{
  "d_model": 384,
  "vocab_size": 8192,
  "rope_base": 10000.0,
  "qk_norm": false,
  "parallel_block": false,
  "init": "normal",
  "init_std_up": 0.0406,
  "lr": 0.00827,
  "beta1": 0.9,
  "grad_clip": 2.0,
  "warmup_steps": 200,
  "seq_len": 1024,
  "dataset": "wikipedia_en"
}
MLP neurons of a small language model. Each row is named by its layer, matrix (up: input weights; down: output weights) and neuron, and shows model dimensions 224-319. Each number is 500 + 50 x the weight over its row's rms, rounded and kept within 0 to 999. Numbers have three digits each.
After each neuron's rows, "fires on" lists the tokens most often at its 100 highest values on Wikipedia text that the model never trained on.

L7.up1035:544515521442459544536545459581503423503469489509466442564507510640504580434535569487461484478474520550488488455516546474490479455507605510488486457655522419549487460513459405518586449481584484491500507552516528593505526472455417505479546566472533527527582398565445463553504473522502478509
L7.down1035:518448467493540484430420531358574550516518465512621432392513415513509543523468446556585504569490579447494531523528474406486526431453406421480517449516491493524497418373484597535431547485541500543467546433485496501495510579470558375546465440494489562519544488441464559543524536452543568522
fires on: " S", " s", " pass", " |", " air"

L8.up1485:516547562466553528511400473468535524485506552486466507520506589601448476464531548412450637483597364449598511463461546530461522513582488499540526401481453516438505563571550532468490467478558533441576511542523465539539537557519481518519475481463518501499532474492571481328508487509421441536
L8.down1485:443516457485433434534593557447532392458441445466618375482383514517512517465457452540532453566573578437442553458542518501410530527431563559475482525463487568483533577432490542462426523447487459547554437488548534459515552416520506450482521470482557440486520562537541518610524523537568466445
fires on: " to", " in", " and", " |"

L7.up965:489537519437503442459518588449479361543428558430508477484394550433460627480442430432561539481493598485554512459594505517488546547460518588498485493588428501527499511507469438364414480568504441511608432507550600543500565426540484591549508484415474517452543521433405661421545519517478536476
L7.down965:552510517502520507571550571466515528587439459587485509521495530494483483414506588456491513581544456444572499545466545554565526429481449443478495511507530500506447455493506460465534388423517521558593596537565449432480533481496547485602513470539355489554574580574565499484390514536429545551
fires on: " K", "\n", "K", " k", "\\"

L8.up724:428574469405366469555524511526530542488503599526526546475532468567543525442471468450589505484440439456497466558585559482522481613511543519464601447503632428513574531496565508468465520468462425490538522471551556450525511413464489537532484496486465528614482637508590449475601505597495442486
L8.down724:555538556555459523586561548533544500526492376575569383422443408516522556494481575594491471570451528462555477485472655472522498443463589530426498494408475395449501472502538479497408560524461647510460482479509487489499495512495491474512471506534513505498464526505474474511548483421493518481
fires on: " B", " (", " M", " f", " b", " \""

L8.up1090:533482486526527491545466618527467464501459530460470514502409448481460578492500525492445503607520477565517497580532502569468509490486470502475551362564521494383530502432500511436414494519542457532487533524507512483515503520418533428557438465500602465562551500464530641436555532512435454304
L8.down1090:522490456503488466835467500564569519452467491485536537519452494541532508507525587517476572514515506430478496597471483490411480541480475462522452491506434463512486520502540467530501586472513421421494528507543455555510357542497537487500535495561585569593463503398496478385479498485538539384
fires on: " |", " /", " ×"

L4.up148:449584409512472496507503479481450510522496487419507458585507500518450532490638359598484570449544498501503529618445510555495508420514445504482353493553467479524528567571488465502514514431542428546515433407481559455543539437505467492508555372466466519526529493523493425490569462560487403497
L4.down148:536576553475404488521479477505541506562477435481415501490466450592501449473534461447616553459437527468489425537480559535414509575411523486508466533536523529541557527543460430436519497507513602548593537507550566470484396471585462467489484534428435437601448485570497494564426473532576542461
fires on: " to", "ly", "ust"

L2.up1017:498472553462636538443561539484508642466438508508415447537548512616534628489448536566590466520487494566480576485460496504539606455487465574535604513613543493530504473452519588457483544501437631567534511465543541438493573481467493515496542529526506517481547518446461475480528511424453486519
L2.down1017:502440498585538542478521483513480522563505478381495550455596436533485484502451521427525459510512486502528525539399423548464559456465464561506562466509539520482486512546512501533486413484471538542455526519565446507506486449491550495514516452481417452518506512448493519448550519529489518422
fires on: "\"", "'", "O", "”"

L8.up829:519512475424470440506563543588462524484488546607508431524537427501440588480472452478528415489475497539470425542513455424480448512543514439550495430511521446428559518502429474473517617548509455492415478528511538432558476523501389451499536465449448389512510425481570463492522513476591521526
L8.down829:464428563431517481497540493414606536506441454489532526406503577582448488455428534364445475499468416533447459427491342464528488502415503522528557473542536481537542483492425569460485544500507490480457404573580442423487566506495536522470450460372514548432443552475541509521557475528433518448
fires on: " d", " D", ";", " the"

L4.up536:573432521515541476482465489468556483465485475519487534489525550514497511534543502405407581503487471591432461383503442499418550606413483417545515551525526583508510542540519507460456456454621540576499470514495475485582483399502499445591351527520507486455478510589465544473513396571482557544
L4.down536:509538503517487503426478451532547507504509462565586469552460499508423503580496489502489494464615475450573512446567491566482522443427539492428531527561500463471490558520484490485442463503491476462607506462474456441480503497536479516508528446446515542550547434504512522527598534424482446400
fires on: " top", " to", " mat", ";", "m", "et"

L2.up467:433516500450553551557505494473487496533522421469396518517533470489499437520522539639448435531460486530570597463572527531552590429499503463476471408431544539585532565566591476416521434508453520510542578526487505525504469444471519489433498425425398467616492496446523532547502412487573522552
L2.down467:527513491546374553543404513468455510515458488498518445595465517518481441491458521498504617492479467506468474379463524402577438464464497482502535516441491542533431539459494458531558565483522452526497445459464453466571498480546560525548589525530500494492528484516504502395515562539484499436
fires on: " |", "\n", "ley", "ost"

L7.up52:576379494515459521495551444449455499519560417528549488423580564493456533402533477506477551450408559492436478407564530460476514482394557487535446533495440504477509343520575430528387471536537612527480561480498483421510530456499456555527536486503493483481596456492532428534434423455482533483
L7.down52:449531483519512527508514468449578466486565439566503442588561420514482481506534536532523546438501469530477472505386422484475481490490419413424550545496393476462525503425457506450482504463512525453374488516479394534415561416430517560520529388464501416414467477496457572488495517442557490431
fires on: " is", "\"", " was", "ro", " Am", "ped"

L7.up329:406529514505502490587486427469541424384498449519523411575545482534492491454544546486495574526534465523460502438408492538522491508539454485451530549557524605448447418411522407655543373547485533470484486592441537454549514622455465498553466452450531488457556452485524444429543618563454548550
L7.down329:552448526555445409552464496480560497544443552523511610464506496501419502498549476479422437452511518482574483490553528438478535452502454541510442548481624469492495456441555468559488464414449490595577528504605577581427564426558588499475513505584521447463459556519524484555467587470518657482
fires on: "′", " o", "8", "7", "ro", "°"

L4.up377:513588411484448458508515480432379629513551465470536509459537518558450527542579465511427501506549410441511487514464548516492433583605432539472448496475553510475512543582514492501470618462527443496482484428429490565507450523520543578510534479543546472450538555501490468551470537488463436509
L4.down377:578552438391487551558467485537474500468505577470479485529429494483476425515530543532569550516464454434454562533450502496508535490396560514550535491538537468408471475648460472538522544490499487411559564456424515521569543502508484508525449493543520574482520468471408525537560568564449530507
fires on: " the", " to", " Mich"

L8.up559:444577419547511525558479449563527550474523540477435598528539407521431576497528484440513456464600551436449488481547482469493533562508512484465528477544475488520520498498509462417566482447478478533480498576531504500458454459578403479538493576444512450515471457517445486504502458496594568557
L8.down559:575534541517519578490554556459499512437486569444549538634498468407608464558587552465508482412425531523535455543556532526471532535511517580567549547464555431553502481556522520502411561403522574545455524472476548511489592578456505471447553541507510519496467466510575566496560582515544427540
fires on: " St", " of", " ex", " L"

L2.up259:501486481593479468390528550556406467453559524546506531540458500487474606476484520463476488443467509571464504518497468488514451491565511465496441481441484578475551541477533547436479506494605501515530514489523482560572438440501545459591454513512577566365408522677563479502596486529412544452
L2.down259:458447596595494466514497508504555497513472498614533483513552455435468556471489508462542437461499504445534505522525544497502504415495485500423498495571515477401552447522455437512575529473455469483510463473475473512469519549517513528495525502559457388488715488422535537466510537493475454439
fires on: "et", "ac", "pr", "qu", "m", " over"

L2.up126:409487477506541558513487477563475544360527452500491492559446445545585537467485532580503512465476523515531519517522433529463487441561429530554474449470545550440521440457437475556491567538476471488529508483562482504504508497511541435513585429477533483606435480412534515473534530519479575480
L2.down126:545460493522439463523440552431476472618450536458565438508436478518465503547569432432512510564493559444443491549538489493514470545501619444534388463515502496499443496504465511434499458454589491598402494476393568542449448513453516452418478606511567501493521583525538508552513507485553478593
fires on: " on", "il", " conne", " to", "ing"

L7.up1508:470513543520499547546537504437559512504594430482510535597378557543399613469503577536565565391452483470474551474506368477442529494467453542596463507494594483498552531516518511548539423440514553525537405502522505402429584595585489444553560473431477502434561521460440465547380579531528447434
L7.down1508:534438472447562500487619450531493431533510475492527344524536510519497465501416440466534414546533495578483481525523398505559502627484533468473518515473402552524472440456512563484500460473420480406534578511565428525522474515560560499529466543497503457444428635460474566570463567465511532556
fires on: " a", " "

L7.up939:522494497466562611543551540514391513457477597582528546467474452502467546486524543446587514524437398480539480452503463567526541591481416492548510474469516475385560497466515505615495454475486485403404458523486499531495482524505520495471484497418546521547408509473493481477536601424486522411
L7.down939:586523509483500516506455438511452493486533525484493591527484520552596390488387448484510571468505582500534521451545522477473560378369525512398509472586538516477535532496479502450482552464543495456518533432534509509491521481491435578458485558505537460503429425510493545512537495542569559624
fires on: " t", " T", " \"T", "T", "t"

L8.up1231:487545481521521569520561492488535404459488540462540508498467507493479578514533455476563495449484570505485481611507456532474416463511474492473524549448549592474429499584469545581440609483487492556499583527480374570587490437536578488564493464481518446377544471483418474419476570524552446504
L8.down1231:631457568438547432453553523461499510584459409523524475517612460521494416489568424544455550615508493539566500415434455572468573486454549508496447533502467485528488390526484380441496453477508540473501459522558510523420455503522444468466490481436433518499521551474436517443598423534456519455
fires on: " to", " a", " was", " Is", "ch"

L4.up472:454508494441594472470544498548493473473337516485510519559557555528524570428434479624408494567580350466591516504473463519447456485527439436486382427562534456431466511507488557471485443596544477517460555449457504440411457472476472527450480524403479549457401500542580552494511411452536457461
L4.down472:560489537476534444610551447554466426558509529514559613498444455486523448531520418454571459452497626516461497466473452482493470468466509418549557521551485558541484441522473516507533542492525510525553409562365456459421647530454473527457495484602488566578535469529458546555470508598506464516
fires on: " |", " as"

L7.up312:529461507459547481553547424410431545466476441519573488451500586473530472488583608476426516457496553504517584443436485489448488523461432448483520566498471450529584398492478554475463455473523447493423541489612523503536539505615399409526416501489587536478490461487484511524485451474507523497
L7.down312:498543524449369490506534470519503507500456538550538448522505568456443579534552473530576485562485549528503480510551607451459515468485511505503452513529442537458503542524584571417525532523517517583540422536463536487539501448412475569358526379557519541449533475485571637616563493467512600595
fires on: " was", " c", " were"

L8.up186:468522473425456484502529444491599502431479528491531499589522513474484457459420501448445525450513510425512518478498365477576352441361455577517520531554482503507538542520506612565544543414476543435530578468509531435550446515600463530422588531439516418418454432541501473569469459441559537514
L8.down186:521466573432589474540424498477396447509404494501589555478493500525518445448507435423464485476436534502477513553542569452514524520515452499496507444439465470508403527518562454529545505487488456591571560389481485480525527496465474429442383549476548528414492462500542519483529430525507569452
fires on: " |", " (19", "°", ":", " 3:", " pro"

L8.up526:556449526512457570503515517569415452444529597503575456410436457545576550484561482443505554508450439531517491574534544457512448496508579533541435564548494519490540509453515567452555518378588453452505424465477502524538557499380583503533502660489542530450517432468391507457448478529462391477
L8.down526:532422509574492439497552483422553434530513470483469535486393478469454550499435533413540431564476523405472554468512468567459503479488480478552459541468514471545455465477445515561399405471509545563430516524499594512475505402475435507586541428512488383532506567413456561420447544522465369489
fires on: " S", " Al", " s"

L2.up999:504584544529461423486416447546607588549486505580471575546535573449556548607550569601450471570540591500472563526440478511490532516471555544557587546428557456557557521481570462597453537522518411514475437547480519422453491498454479534509584501548454483499409437489563522588454464512473618423
L2.down999:455550521591489506467485438461478459517462498570555523615460510574487541579516449603481578489571512576456469496516454477520543551604579559541473497425505444526485468515540501495541543597516499556423591442487506475475513537517521537426547558409520556516533437484522524442465564462475447611
fires on: " Best", " $", " As", "un", " while", "et"

L2.up809:453559503531465477506560451526455598514457473509420523462518494596527558461487467654532446412530474480590463615506540487487367456560459649513561478492561537532509507544531394525493529451460561557545496435512492555509643495566538459483301530434497458510420437453461450497494576547397439445
L2.down809:526352539445523485439462558524559498458461558482465504477535536396542508565453462359504541487447520481487448426515517484539548550404422548489515520516441504469485537549404501477524474574477452396514580555537420438438435529543447525510549542500484489507493552504528512470475471506571529478
fires on: "s", "ate", " to", "ing", "es", "ed"

L4.up783:564493492576479600529577432498496525454461496511560477459516497501486542449496505491577484492491522461600481526573470486490523514565451591485524439483490473390491535544529561434522578547514457379570426521465445420455488538473480478517516483502435534530491523527519477506473527499532448441
L4.down783:469475513434580484534510402479526529510616478561515431530466454525497491563481448442471510512471394514385412476423493516486532445508553515480558425518447580521526470480522384517442474495588474540488457405524560554517553500473506527475495461449508439499495484487460499541508595508435612552
fires on: " t", "t", "-", "-t", "ar", "B"

L7.up1356:459495480460506535458441483452439465477458592487564504553564523439524426549535337458587520453590463518547571498460483500409526589572559401496529611440446544529447569533531531492525442550495475573504509477581494536598539532573474525518513478533515441495476439475525445561562521498495499470
L7.down1356:459446440491546507452535621502459521465577550419553455520487504552517355543476468502561498490546485587479419472537401543462495535460506475511498465466443527438421404517471566500525519561519509457495410513475406504529480465491490508400562589492499407514481592429492352463527535421574424528
fires on: " De", " de", " Le", " La", " cle", " C."

L2.up459:579470548480480442513462488511555544454445524509470558513552535534515542501466546484466481458424457500576455585614480523566453503555472480547482491491603522389480457548407500453471512488516457492450483568564551403426449516446497485501542533472515471393460480477477511582479402434521593483
L2.down459:475438445523484468493526530461465410429587629569489499439474479579480565484547504475497411518545409503399464461593445600437435507573503571534490469541503461400476510521600451543501533480414538536510556473453520535526486495516502587542518639453432486549541499560505486433436507521470386466
fires on: "ian", "ov", "ish", "v", "ink"

L2.up784:446521550484522601583555436525577567459495443488514492555475542522513475461543563521556535553525528473639525461519478442497543528551560425516502484438445393409460478466534579487436476468439428462442503457471462550481469468476564494553573502464386592447422589476606455506483548521478516501
L2.down784:529406490570388477487607482427534481504476513433474552399466385499480466512481457462488555500422414535429535401518460550552548447436517527501470531472502473482617431534450482456548492493523574606488455396455540488453542549572527426445522471544580506534478361438448579552503460580389480484
fires on: " as", " As", "As", " to", " than", " Although"

L2.up1015:456573494493450476523493419446515604562458502518502467542511514520493599534576410602500528433479526546524540536543475505494525499494495495454527597473504426503507534506517446469579511499538522416496501461546536486506477508530533613581402395442498533397396459492482541455520540464495481477
L2.down1015:515540473487483423507581534517449502623533432423441504430438555479496560396445539454568497481542488512431550540445463492423433437457587429513388473476490451433483437589521438504397468524600638464499468461579399478560549519489514418497395543532542473497529560528586530520463470430535475496
fires on: " —", "s", " -", "r", " to"

L7.up846:505448467502491521492506448510442479535520527495476367475509525506467489442463422570478608466471485464493614490534514476522544470503477503451508475505508427435477374445461569579561542481482471446586438570481545544406506513477561495397453531559438502502505536581565510481409523520539600414
L7.down846:506449544570508605474464449553578486450489415468516532536550405532479575500426480544411474519498531471453554547454423444506488491531495525438530475533454493553495496499454583508462560452457600519486455526456401526531430515504507428485487367451556462539437584530610508532491370521483544459
fires on: "-", "|", " +"

L4.up191:578478419479553531452517551485392511575483488462411462533460446551495575451573481523517518491467413497542501474527482432456504462561543511493537428555541452499563431485528537500661446491385484463385482484404514490479462485496521529528482486381550481549495470437511466524545474535423400492
L4.down191:536533426430429525456564493553501408507395443465522502501566475513457445523463394492513522479589496453481486400416464477489435495458534626479481515442497570487501538536415547560423503482434544455479513544582520564506480408515492486521595500456519509526476467466546526518473491485519504487
fires on: ",", "el", "e,", "ent,", "5,", ";"

L7.up797:581562484523451495466546554553427529469457555457473584586530518550529599493543507532510534585436476432574500513522590574530546519500511589541463461491569455459491477553576489491505518436546462522446424496570577507538494506536508491496423447469499502525495498520546434521430472497431414540
L7.down797:317480538462446560409559482561554588515553530545549473439456551575535493456423540454459568533436526561500526484496622420487573496515456500479597531478454452449546456486615605463478518483608530476523488482536469530547460517473492589501497492526517451474433499369471491543437569496531499497
fires on: " T", " F", " M", " f", "F", " t"

L8.up31:408567590449504516524469452524450463541491539474388414567629484471476493442420489538497530504557486455467440416569417529411410512531445535491499593442413428539492506447505461573568531538412521427518530494500614530599503518535517495450491463590528456477450548517454415559485516468413534513
L8.down31:477446475513433487531504530512532511546438481520565583517413521460505476457508514485556472571535541486481518574438583490524509509472582420435547479433517424447456469503487505508505454542528420457501525461553460527557529482432601476463464525405538501518466468364538424460508470564584547450
fires on: " |", ":", " by", " USA", "-", "ang"

L4.up771:474477621541551570609466479473505480339570514500392535449516469462541507478463510530480543401555399576502501445579475539517477440512395489561509523430535539456393527514562523501508362488591540559606562526535505479475445465557467484515512523454500578484430416524539407545400472516523487608
L4.down771:442493376475571446512517421549518520436547513511587464553421458571461489547541472401569503530509467504489486611403343463454527589466604433481489494475485519578584576426518515502456571430436417503511353482525437495526551495509524489548481604495380496568479509509508507457473479496440587445
fires on: " |", " 0", ";", " "

L4.up1053:476471447490525491505561517492504381522520546385461523559454432524479511573502453504425426466506609477489470494560506435482529445585532464621523463492567534412443554462431469539512452439569505492511503572446552500564572501512478469470424484474488467396496459437442557493519528437501556440
L4.down1053:564505634505518526403637440418546599492586471550445578457520540394556438495445543430544574466546483494411568556444473567438468484579476472521506432554539625585399438498468464490512520519465542507519420423543470448576516502462527463424457539479536516529607536401407549470503511545448455472
fires on: " in", " do", " as", " at"

L8.up784:563482466556435536569407474421454472527488480463390502501437558491445437460617495501500543574495403515497615524482538584458482438451456535429476476358474581439448544576499482462445558495470525352515543474485542485548530540514533493532592542523526539570452407469522522436548561505538538491
L8.down784:448430492543567561463560467504409497470466460643528512537377476458631395541522464529433534560473523488517580369438478472471500447468497414536499420586473588495521501631487417474514482508490517434496543567525469489486597479488431561520477514501509476539513612407544544508420601408544512473
fires on: " to", "b", " To", " can", "m", "p"

L8.up1148:571411477507475508533554497540557417443535521449510458552528534500531511515522527401573523561492411423444441447501484511496544564552469429477460509491454521455422548504504567505423469538486481469471537589402545545536468604516444587523490426518472436505503447570443544486528542515487431388
L8.down1148:528515494485482436564535466383399392577556442486498425503475481438515487495478531553429486494569556450479521529555476409434613561428524446525461520521430522475534436565468499473485470551559417588562504529475491435551463451465462408517420614527565503538577573572532486440615563455541526493
fires on: " G", " ob", " Con", " g", " con"

L7.up1350:445447458496581509403464520549448547457498517556472563412566537419536454523492537531461520534481466545607558505380560544449513503512565435530437519540489490469568443422499584512554393510468502430573492465464516497475542544490421448468472431474441471474496508479470575471496476491515550491
L7.down1350:504585553547492441556520522453532571603512421512564526534444497507567498520440436521512542503608513503420428490493506477576487538543447458540514458484484480626484580521402467529484620503452517401383524515435490561495411474456527470627439444475540522534508531505514492571487448541488543537
fires on: " ex", " E", " en", " as", " o"

L8.up531:494406559518436444465510406472495436507475468504482504509555490517479576483494450522478514557520485528535503483516453473397520516488547417508479535513519554511555480525490529459508517550507507470530535558475486479505454510597478494526555492532430509439476496563491422530469491444543508485
L8.down531:471487528485525566482462472547468447490487487509455380468535569463597400500496532565598503443580466593437482565527456482510449511482498532501551518439488492516467506402519546475463561395522476495516484544541477498485496521559500569356412473541479445606518551571474467369570409459506562525
fires on: " was", " an"

L2.up315:457515540443492562546570544495520474492515621509408468539566475555482523365473490565512491594556455498462541518531514565479459526490532455505595464443522545494542463523487424534537658498435569557553345515599416439441454418477430473393506407482392506488569471502434574473545492406363524441
L2.down315:468510488464471508394538431531398431556502504489520542626442537464502401439437495345541418535445470493590435469471513515593496524392479517504461460526493467471607366519543424487459508534374494521490433551559425557481507484483538524464532542511473475562495495511522421498524514458588511483
fires on: ").", "\"", " (w", ")", "}", "'"

L2.up1349:527500528511519525576439545494447398421484444534502536483419540524493564479536548547467493486547498481553478469504503562453545430419474470524555408484450426457587418471510471509527512479615504460499480530481502426477485440526498496510457454480456431546499392517451488497572486474488503476
L2.down1349:514565488477488513524427486480421460494499422617579499525447498367506562588474514614527432504546524556515556596479532526502526546514465537518574558577492512573443448502487593484524488604529503496474465530565556439490421484558546580507473465480502497513459505484468548535516526494513381530
fires on: " /", "″N", ":", " code:"

L4.up512:538398445513391434516342635429547455495480502534460579488420546530517491532459502512490442515516561529480436499559531482513507521486575501442390563461448502455448454464487510571439444427560419536473551438580586501541462479587451468456513453549458514482490432512532568468501521492545485492
L4.down512:583553454485478480511510422573470387413514461489549546496536480470536534552508489521454527575525507467477475481511515442558525561450441497524515322408554373480491488448562460555460437491486509549528430615518509514528509535523451504548459592408446533512593507503442545568534453567557483520
fires on: " is", " a", " no", " was", " |"

L2.up192:561461574478388519566556478448455557570583449488427499551547473495442584443450435536407488475507467516522499518433442459463422544495540518415588465503467479502567514526474410462610568580546498468485625567472492446441528552438457417446466503563474590451530379502488494496464506467513492426
L2.down192:620523471435645460494488545463385571525454534506513490466462453400500576473485508566471496530454499569413488476447479466540481564487469488496516605442481478523475504470499482391383528520555522496483562545540633449463510507520474550556489634582556468560489505467495523561506460519496448526
fires on: " the", "\n", "ac", ":", ";"

L7.up1384:513562555644545546466503542487537439467539591447559511631480511509492475505474532516503499533451568376514407492615514481502480580634612512441561427404523554492408607483429441459467519631503470461541574524490512468490566624530449506444461496510519538405520491491496529466421504472502484604
L7.down1384:530549560568525501404490472464592443552575594551459536473457500470552440473515570504601505524515558488539385476461405594440495485513488502474445457441438577490519509500522496508494496466491437569500575536480500445547498533485570552495472490516514579483530458469447471493406479474504423528
fires on: " in", " as", "is", " take", "us", " taken"

L4.up394:451548435486479573559473469566457478413475511566527539500510522454474545519527550497556478594433497569492489505431463542559530488629486433508484508548502456473436531432470568615505450534514463477537479408558520450453477419555506561458457590450458543545472521526549584540473498513455429539
L4.down394:546456474462471467500445526509501475553559403519481525445474518520513471434517492497596515396438553512471472471493533474590519486489582483528468538473382456500556465426503473507467610454520573500533556507451537473483579583459512453474417527486484495503453462483434418530517513384502549456
fires on: " U", " |", " K", " A"

L4.up1432:517528513554575549503527443542470523402447503512427550460506470569556582492494526447538500502537500494528526477412417532511519445499504545554522495452454486480448507431518435515542533468430457471531521463469434422522498512572497519485463418462518523500422463500484520514545557503502530496
L4.down1432:441486415557538511505479430565506508544577428484495487476531484534433504558431508403524580448500495390499482450455500529617543478429484453543538478532502455500594533586466513577444455441421511381583507500441522492416497489523536433507448597467476502501444534501547464553510576493522558508
fires on: "-t", "th", " \"T", "t", " T", "T"

L8.up843:486516454460483472542460420473470467528432528543383525524547500556538581475468516548454550519445546481544465437563510518384495460402528505574660528415478490551564464573521529513441581484469424549485536524444548484477437522489583462559535519482515502478573433397554416507498489530527389500
L8.down843:497497622486466493660503494482500460487540537454504463389574472400452578503444489535445492456520482492647463579563524586517458549417500576453590444567484632498406489515493557503575538562525507414542501522425478547505545436569592489432459487506519475439520474484475512563602560452538470496
fires on: " |", "2,", "1,", "8,", " 2,"

L7.up328:598440520489479445525488460544496440568553508508509634560452489573529528518498512431493535598462492505539441484574426509498509512482501474524561506446551434523515444473549561547475526494414478580549591480624488503510521517561507529526539561572502559451499446584599507431502566508516488455
L7.down328:533501437477523475655589542438456553574405434435537517509511443566477528499520538512508544521441439488533613499486384453608567554459509475535427507524529502410500510484463594486550552479525538476543529495415610548551489402498509513434476613444439594478540619367457488518487558475467599509
fires on: " |", " h", " N"

L2.up12:571511473445510468536536469505533451506447477513484513560479511538551583452606492480645585509451464622453548510561496419314552454564481533575486468447451469486426507474493586433538520468468470470426487426527533509566408473482513521483502469421510495492479575545502506544526472496473461510
L2.down12:536544454494546471548673557477521510491482553483544553460547525475542456542546552539490472528487485545444441444530403546477515469543546579453504507484497479525538603412463535559533373422534444455442499473468453565458558472549489489506508456490386424502519503492564487583513534517441438459
fires on: ":", ";", "',", ",", "s:", "an"

L4.up294:491433487444509549473478544437521506415496514495492458413425474501450520440568477581586445493480512471490569465527575463491483599486420470404548488453515465499442477554582487517440588525422466566488486468530494437525466547508539544541588560460448501554552537494556535493500442501391484478
L4.down294:415496544536443426569528516475478509554499434559503487499509508524451506496486465569528442578514524581492482532497425559472472607540436456565503477613489461481578520437528531511529497514494494553502528436572521505401472563489516466430518395568523555488325511435545536431502575472479570459
fires on: " f", "f", " and", " F", " high", "ou"

L8.up1465:526458587468438427531491489489505459548483553484464428520531491515463586499528508459530530481469475474547457499532620565554581391566426502508611557432529480482535462481547507538529553555586535599519525541586508551484523515455422469529563455470489502494519533548441538476495487503508544472
L8.down1465:416454433450580565552507465445502449465481463563418509499514422439536480576587492511451525490519522533438552463516466483560575470547426521443464414548488487554548549454411553509580470471478530524474511479422477554475509504617547502438299587529493530422547504471535502422419501499450490451
fires on: " on", " F", " K", " to", " N", " On"

L8.up1443:549524581532388380464468397448500467429465439541497426423578472466497455566543539519469466532492474395436565543472512490508506585414468519463416479560585465514492520462559471550425462548553494510428555490520565546519533444543490407584483550488482485605584411478527630583495500498533529574
L8.down1443:511435516565496465503664588543498513583478486443498462544505494575521480502431465492512539449467499394507504480576587534582468435516503499433498455490526482424525536492433566564541477396485475482502562608570492439470461488441530485566484586377456487509480572458492466455496579540495483488
fires on: " f", " can", " we", " Me", " sw", " B"

L2.up1460:480542451437603547549535520532524517591467417526547475496521498489534553429537465490519398514488529388393480529491519581433484422546560491471514488531509460459529546479454602533430579530524507561464448499424417494508545485548518535470558539450481516521535594468507534564575452490536524518
L2.down1460:453491332547529504464504364475412503496586541495518505443479439533455470519498540541542490446558527589477552507469568529554520431414391485563551580470535563523535428527540435500526561580569495569479514490503535473540582448410501538539475425457483480529479496540489564416513413464479540384
fires on: "\n", "as", ".", " which", " |", "ott"

L7.up1181:449527454508499483596486501499550476533497431515594490508621615503436541434420565494475543426486550433597423571537506428499462462448481445501488569490536363483557541500525547477496498452425477461536614391562447524506474510516498572524490518485607541449547486432525520523505484586397542491
L7.down1181:503537489477534460430483536482496544507520453487534549456446491539514436548508540488505519562547487490498484485520535356537544620543488414508401454547535457536488503435524405437548506495523472469434581469492554531452468438576565540465584569609523438533496540396461555555478556434452465608
fires on: " S", " (S", " after", " H", " were", " s"

L8.up729:539464505481501567424468533536538509453418527589479421568542472576487562439492528495500601523551455519586460450562470535493576528474502415509565551440485476525551557528444473346565452601468465609573509530521479524435480529435515505425444448576448492458578528548412403489489511369499379469
L8.down729:396469543430464460542618477478432452592483557457536494479479467452453480592477459474469565509506480439579489543530411492509517498544551459526544435490489562535531455510538453509432626519515530506477533500517422517465461616559480467453446450517518415487467494428500554532408431529489517474
fires on: " |", "D", " an", ";", " was", "AR"

L2.up310:389504498553440456563554522451521538463486614473394509534548450521496559496526493444497453495582474585536492501568552493531547489485492539550450414498553505509458447593551574461443462477371518450518526508491520519471590429554483531507406544552504518541495453443586491491529509488543523502
L2.down310:534532526442429526506486483450469537553539511489544534550539448497525511540516519548490438504437508453467443512462544568422498454543448525517581467532502569405538500509523436461540537543576478453533533517560514489573456457437567448386528517467547432584510532488583595491389583547556446465
fires on: "\n", "\n ", ")", " following", " able", " |"